Weights of a small transformer language model.
Size: MLP 320 SwiGLU, 5.93M parameters.
Architecture: no biases in attention or MLP, untied embeddings.
Training: a variant of Muon for these matrices, 107M tokens, 13086 steps.
MLP neurons of a small language model. Each row is named by its layer, matrix (down: output weights) and neuron, and shows model dimensions 48-143. Each number is 50 + 12 x the weight over its row's rms, rounded and kept within 0 to 99. A neuron's up and down rows have the sign that makes its largest values positive.
After each neuron's rows, "fires before" lists the tokens most often just after its 100 highest values on Wikipedia text that the model never trained on.

L12.down173:46 50 47 53 23 48 45 50 40 62 43 51 40 60 33 45 41 45 28 59 42 39 62 27 51 54 38 49 37 37 52 53 49 72 50 45 38 64 48 68 55 60 58 38 19 52 50 49 65 34 56 64 38 54 29 52 44 47 43 39 53 50 39 50 65 49 32 54 34 44 52 42 55 47 46 60 68 78 39 50 56 58 60 59 47 33 62 27 59 56 48 48 57 55 66 63
fires before: "urn", "ire", ";", "ail", "ain", "ro"

L19.down22:20 30 53 29 34 49 56 46 42 44 65 60 42 74 47 33 59 66 38 44 64 52 59 41 43 45 68 52 53 57 56 51 41 52 52 47 47 39 47 12 69 73 31 37 55 49 26 48 50 43 61 47 40 57 57 59 38 65 54 57 53 46 55 27 60 32 75 68 46 34 66 50 48 61 67 51 45 57 53 67 34 49 52 37 56 43 59 45 52 47 50 53 38 51 59 48
fires before: "ind", "am", "f", "v", "p", "op"

L8.down240:41 49 46 86 67 55 51 41 54 54 36 31 67 56 51 53 44 35 62 47 60 31 51 50 46 72 65 73 57 28 54 32 53 41 38 56 41 59 29 50 78 17 74 37 54 55 48 45 33 57 52 49 34 33 59 51 66 61 41 70 50 61 51 35 49 54 40 72 56 49 59 59 38 43 48 56 52 53 33 43 32 45 61 54 31 50 40 59 58 61 52 58 42 63 34 43
fires before: "k", "en", "il", "e", "s"

L4.down74:38 69 58 54 54 45 45 70 47 54 45 50 57 56 62 62 53 51 51 49 44 58 66 55 58 45 48 39 65 55 56 40 43 51 42 49 63 57 47 49 50 49 47 40 42 53 57 57 47 29 64 52 44 53 56 60 50 23 38 50 38 40 65 49 66 44 56 57 54 60 45 53 63 45 55 57 60 57 57 50 00 77 37 51 43 49 44 44 72 53 61 61 69 49 57 51
fires before: "y", "ing", "es", "ed", "e", "our"

L6.down152:36 36 40 28 32 78 52 43 41 55 52 42 28 44 58 59 39 50 51 48 38 54 30 50 38 58 51 36 65 32 56 54 51 37 35 61 59 57 68 53 52 51 54 35 65 40 53 40 66 42 65 66 31 54 62 49 23 55 46 42 25 46 53 55 51 42 54 65 56 49 25 46 41 76 69 53 45 48 28 45 51 74 51 49 56 54 43 49 51 37 54 50 50 73 32 51
fires before: "d", "v", "m", "j", "am", "ap"

L4.down202:39 41 54 53 55 32 27 50 56 54 36 60 64 48 59 71 44 70 68 51 36 52 45 52 37 72 54 50 48 52 23 62 49 56 43 55 69 43 61 60 50 60 53 55 40 41 45 44 38 60 44 49 54 64 38 60 42 39 63 67 43 38 86 64 63 26 59 41 68 57 67 51 48 33 39 55 38 36 39 43 46 35 73 70 40 44 44 34 55 43 37 45 30 58 57 38
fires before: "ed", " on", "ation", " in", "ant"

L8.down198:52 30 53 37 36 58 41 48 59 55 67 38 27 54 63 64 44 51 59 44 35 48 18 43 44 63 47 47 75 20 43 59 43 48 37 53 49 55 46 63 59 70 39 39 57 33 66 48 69 54 60 27 41 45 66 39 37 48 47 64 26 55 47 41 45 47 44 60 57 36 23 44 52 47 57 49 43 32 37 49 38 45 54 48 43 47 52 51 57 50 37 46 64 71 45 59
fires before: "d", "v", "m", "j", "am", "ap"

L23.down36:56 62 30 45 45 57 16 48 48 58 70 18 26 40 30 40 67 44 60 66 37 32 58 57 52 51 64 53 59 46 51 64 66 35 44 49 50 71 65 51 29 63 41 49 50 47 43 50 39 17 58 28 64 24 67 51 60 50 67 60 52 51 34 47 46 33 51 58 68 53 53 67 29 37 53 42 68 33 44 67 43 48 62 59 39 43 42 64 66 44 48 65 61 47 38 57
fires before: "t", "i", " |", "er", "is", "ts"

L7.down32:53 37 54 47 73 45 41 60 64 48 51 39 54 14 73 46 76 47 70 50 30 35 39 60 53 54 65 48 60 56 44 57 63 51 41 23 48 40 67 69 49 55 52 50 49 44 38 55 50 58 44 28 49 47 41 67 55 54 60 42 27 55 43 35 57 38 54 59 48 53 64 49 44 48 29 43 56 32 47 62 36 55 44 46 38 57 63 40 49 42 45 40 44 47 39 42
fires before: "ed", "ing", "ts", "s", "t"

L21.down136:63 56 48 36 38 77 36 54 38 60 36 50 48 45 67 58 41 45 76 60 40 58 56 52 88 44 54 58 59 40 42 48 56 73 31 42 60 60 50 53 45 43 46 35 74 32 63 43 42 62 46 70 46 64 68 46 51 38 51 52 59 62 51 50 37 51 59 59 45 30 54 61 31 52 50 37 79 69 39 56 58 55 50 63 55 54 63 37 78 61 65 60 45 62 59 52
fires before: "our", "and", "y", "ina", "ime", "ot"

L5.down279:62 71 65 14 55 57 50 59 43 68 47 48 54 52 64 64 54 60 72 30 50 49 45 44 66 59 41 43 64 56 62 38 32 59 52 23 49 67 54 46 57 59 17 53 54 40 38 56 38 53 68 41 43 55 44 51 46 34 34 58 29 57 52 38 45 33 37 56 61 50 55 41 64 49 56 45 38 66 45 49 56 78 48 50 49 61 56 39 66 40 58 44 60 60 47 34
fires before: "y", "es", "her", "er", "our", "he"

L2.down178:39 38 65 41 48 55 37 52 43 48 52 60 57 48 54 64 62 49 60 51 45 59 37 50 33 69 51 56 42 80 40 51 52 49 54 63 61 57 41 50 71 75 56 72 45 56 54 62 47 59 44 39 63 51 39 70 40 60 51 54 47 64 72 59 56 18 44 67 72 48 68 72 36 51 52 42 44 55 48 55 38 58 48 83 59 40 56 40 56 49 53 41 31 72 36 51
fires before: "ing", "ed", "at", "s", " in"

L9.down285:64 55 51 55 55 63 52 49 44 53 41 34 47 60 63 35 40 40 79 31 54 42 42 44 63 41 61 64 22 44 36 56 51 82 47 74 55 53 44 43 49 51 86 54 60 47 36 64 51 35 49 46 44 43 58 51 35 44 51 49 63 56 60 27 54 53 53 50 53 36 52 48 48 49 56 52 32 69 35 30 49 53 48 53 54 40 54 72 53 39 57 57 54 57 43 30
fires before: "ed", "ational", "k", "al", "s", "ment"

L8.down271:43 41 78 40 55 45 61 42 63 62 38 51 52 49 57 49 72 40 50 22 49 50 51 48 43 54 53 52 60 50 57 44 59 54 51 68 63 46 56 49 66 74 38 36 27 43 54 47 51 43 38 78 43 65 46 55 28 26 50 42 24 58 41 54 71 40 30 78 57 40 58 35 40 54 67 53 53 56 59 56 37 46 56 59 30 74 58 42 55 24 43 45 69 54 60 67
fires before: "urn", "ire", "|\n", ";", "ent", "en"

L12.down190:43 50 58 43 43 74 57 47 40 58 64 43 25 72 48 72 58 47 68 43 34 46 33 44 60 68 57 47 36 32 29 72 51 45 31 61 40 61 43 63 50 42 50 12 43 35 53 49 56 62 47 53 62 58 49 51 40 50 55 62 18 42 62 24 44 54 52 53 58 31 43 47 49 46 50 40 44 57 39 46 41 48 47 60 29 38 55 27 51 45 51 43 39 67 55 55
fires before: "d", "v", "m", "j", "ap", "c"

L3.down263:52 41 49 32 21 64 45 48 54 53 76 32 20 60 62 46 43 51 25 77 67 51 21 36 56 29 55 36 82 24 55 53 53 51 46 57 46 70 38 47 51 64 39 43 57 42 60 41 58 47 67 37 51 57 70 56 35 45 59 67 33 50 55 53 45 34 58 40 58 41 43 46 51 62 61 44 63 32 52 40 39 45 39 33 47 53 51 39 49 48 40 56 62 45 48 64
fires before: "d", "v", "m", "j", "am", "ap"

L22.down206:62 47 43 76 76 52 42 39 44 40 44 46 55 61 45 34 49 43 42 48 44 58 67 39 13 34 56 41 62 44 37 32 50 54 44 53 37 67 36 61 33 83 46 46 65 68 27 50 48 62 45 61 52 74 44 75 53 39 43 29 30 56 52 59 58 59 54 61 66 13 58 61 34 56 48 50 57 28 72 62 50 59 43 61 59 46 41 56 43 49 65 57 44 63 60 62
fires before: "i", "a", " |", "o", "s", "y"

L5.down125:34 48 54 43 53 84 40 41 43 62 55 21 22 48 79 50 64 53 44 45 50 56 43 49 42 55 58 33 72 31 49 61 35 53 46 52 40 60 44 43 46 65 62 42 47 49 42 44 41 44 53 28 49 27 53 46 46 53 68 61 50 41 42 46 47 37 71 54 52 32 36 57 31 55 66 28 47 33 34 54 57 47 52 46 70 69 31 65 57 58 39 53 64 65 46 51
fires before: "m", "d", "v", "j", "am", "l"

L10.down78:37 51 56 44 15 50 47 33 58 50 53 54 36 55 37 44 47 46 56 44 38 41 48 49 47 33 61 55 64 47 44 66 45 54 45 72 62 33 63 57 72 56 75 59 36 52 38 62 49 49 55 66 40 43 47 58 39 44 42 55 60 51 34 40 69 44 38 62 68 46 59 45 48 48 44 80 55 59 41 71 27 42 42 64 48 54 52 28 41 59 57 54 69 60 62 46
fires before: "iv", "urn", "pt", "ire", "v", "ain"

L12.down26:50 54 53 66 64 55 42 63 49 57 43 42 47 33 53 56 64 52 55 58 47 50 36 50 43 35 56 62 57 60 66 71 75 53 51 47 52 42 42 42 63 67 37 41 64 44 54 50 32 60 61 52 52 49 47 70 42 45 47 55 56 44 59 40 49 57 50 67 43 32 43 45 66 55 43 45 33 31 39 52 22 53 58 44 31 54 67 75 56 41 58 37 64 66 77 15
fires before: "ball", "s", "ed", "á", "ip", "f"

L4.down96:52 35 67 50 81 61 60 41 47 50 60 49 46 37 47 56 59 64 39 44 54 47 37 29 31 67 48 73 64 58 68 40 40 39 65 41 42 43 60 44 65 39 38 51 44 40 70 49 76 56 53 41 46 31 45 40 32 41 53 45 52 49 31 54 48 76 63 49 54 41 53 30 45 51 26 52 31 46 52 25 28 41 32 49 70 69 41 65 58 38 59 58 54 44 48 34
fires before: "ruary", " in", "ident", "ish", "ial"

L4.down155:60 48 53 70 56 66 67 50 57 43 58 48 66 50 50 56 22 51 31 44 52 47 50 55 49 22 31 57 50 44 53 41 48 40 38 54 40 62 47 49 46 51 59 48 38 63 43 68 38 78 38 43 50 54 67 42 62 35 42 56 31 61 30 64 49 40 57 47 30 50 64 36 11 45 32 49 43 30 58 47 36 63 41 57 30 67 51 44 53 50 63 68 47 62 51 67
fires before: "oup", "ound", "ad", "a", "ale", "i"

L21.down114:60 42 44 65 63 55 38 59 65 36 45 29 31 47 74 54 44 32 51 33 27 60 60 61 40 41 69 57 39 55 39 65 62 45 54 66 53 47 64 62 51 69 39 55 43 55 23 53 31 38 50 29 35 77 54 48 52 43 43 55 36 59 63 41 66 40 42 50 48 54 56 73 49 35 48 36 39 36 51 41 37 35 52 46 62 43 40 49 45 51 43 46 32 44 40 27
fires before: "ary", "ation", "ed", "ing", "at", "s"

L7.down118:68 21 42 43 29 54 45 51 67 48 69 26 44 58 61 47 33 36 58 33 46 42 43 27 62 48 37 54 57 32 48 42 34 52 48 48 59 65 37 58 51 61 28 52 49 48 60 53 43 59 64 50 45 43 51 53 22 50 42 49 24 38 56 44 44 56 58 56 61 53 41 35 67 55 42 62 48 41 40 51 36 48 59 50 53 43 48 46 66 50 46 46 59 68 32 55
fires before: "m", "v", "d", "am", "as"

L7.down266:35 42 44 32 38 59 38 42 61 65 51 66 28 55 55 34 53 49 57 52 60 48 47 47 48 27 54 34 60 58 40 52 56 55 24 60 51 46 53 45 71 50 59 58 46 48 47 56 48 61 64 64 31 41 53 44 58 55 49 61 49 41 25 37 68 23 49 50 63 53 57 51 53 56 57 52 59 61 50 55 47 33 46 41 42 57 43 36 56 73 53 43 51 47 40 43
fires before: "iv", "pt", "ed"

L22.down214:59 47 58 52 57 38 62 38 65 48 51 42 33 53 50 37 71 34 41 57 39 55 57 42 29 33 57 45 35 35 51 42 58 43 53 66 52 52 63 61 42 66 59 65 54 46 42 43 54 61 60 53 51 53 58 49 47 42 56 44 36 58 34 47 55 43 57 62 54 47 56 58 60 34 45 42 44 59 73 49 57 50 44 58 76 54 24 35 33 54 47 36 72 56 49 58
fires before: " |", "an", "a", "ak", " (", "as"

L23.down136:52 66 48 58 50 50 42 56 46 40 49 60 60 47 54 49 56 57 67 65 35 47 41 66 52 40 50 52 68 42 59 75 62 57 45 48 49 54 60 52 58 53 78 45 31 50 27 61 53 56 53 40 46 33 54 59 55 45 41 47 62 45 36 46 50 28 17 64 66 57 63 48 50 32 55 52 55 32 34 58 47 43 61 69 39 40 48 65 47 60 63 48 68 44 46 60
fires before: "ed", " to", "t", " a", "s"

L7.down262:37 49 46 42 27 53 55 49 41 50 40 43 27 62 36 38 55 46 63 49 62 58 38 68 51 48 65 42 63 52 54 60 71 51 12 61 57 60 49 45 72 45 63 65 44 37 42 56 48 52 57 66 38 60 74 49 63 49 39 54 49 39 48 34 46 45 48 62 68 54 54 52 46 41 70 55 52 57 34 48 49 34 62 64 56 55 30 27 53 55 68 58 53 52 49 55
fires before: "iv", "pt", "ed", ":"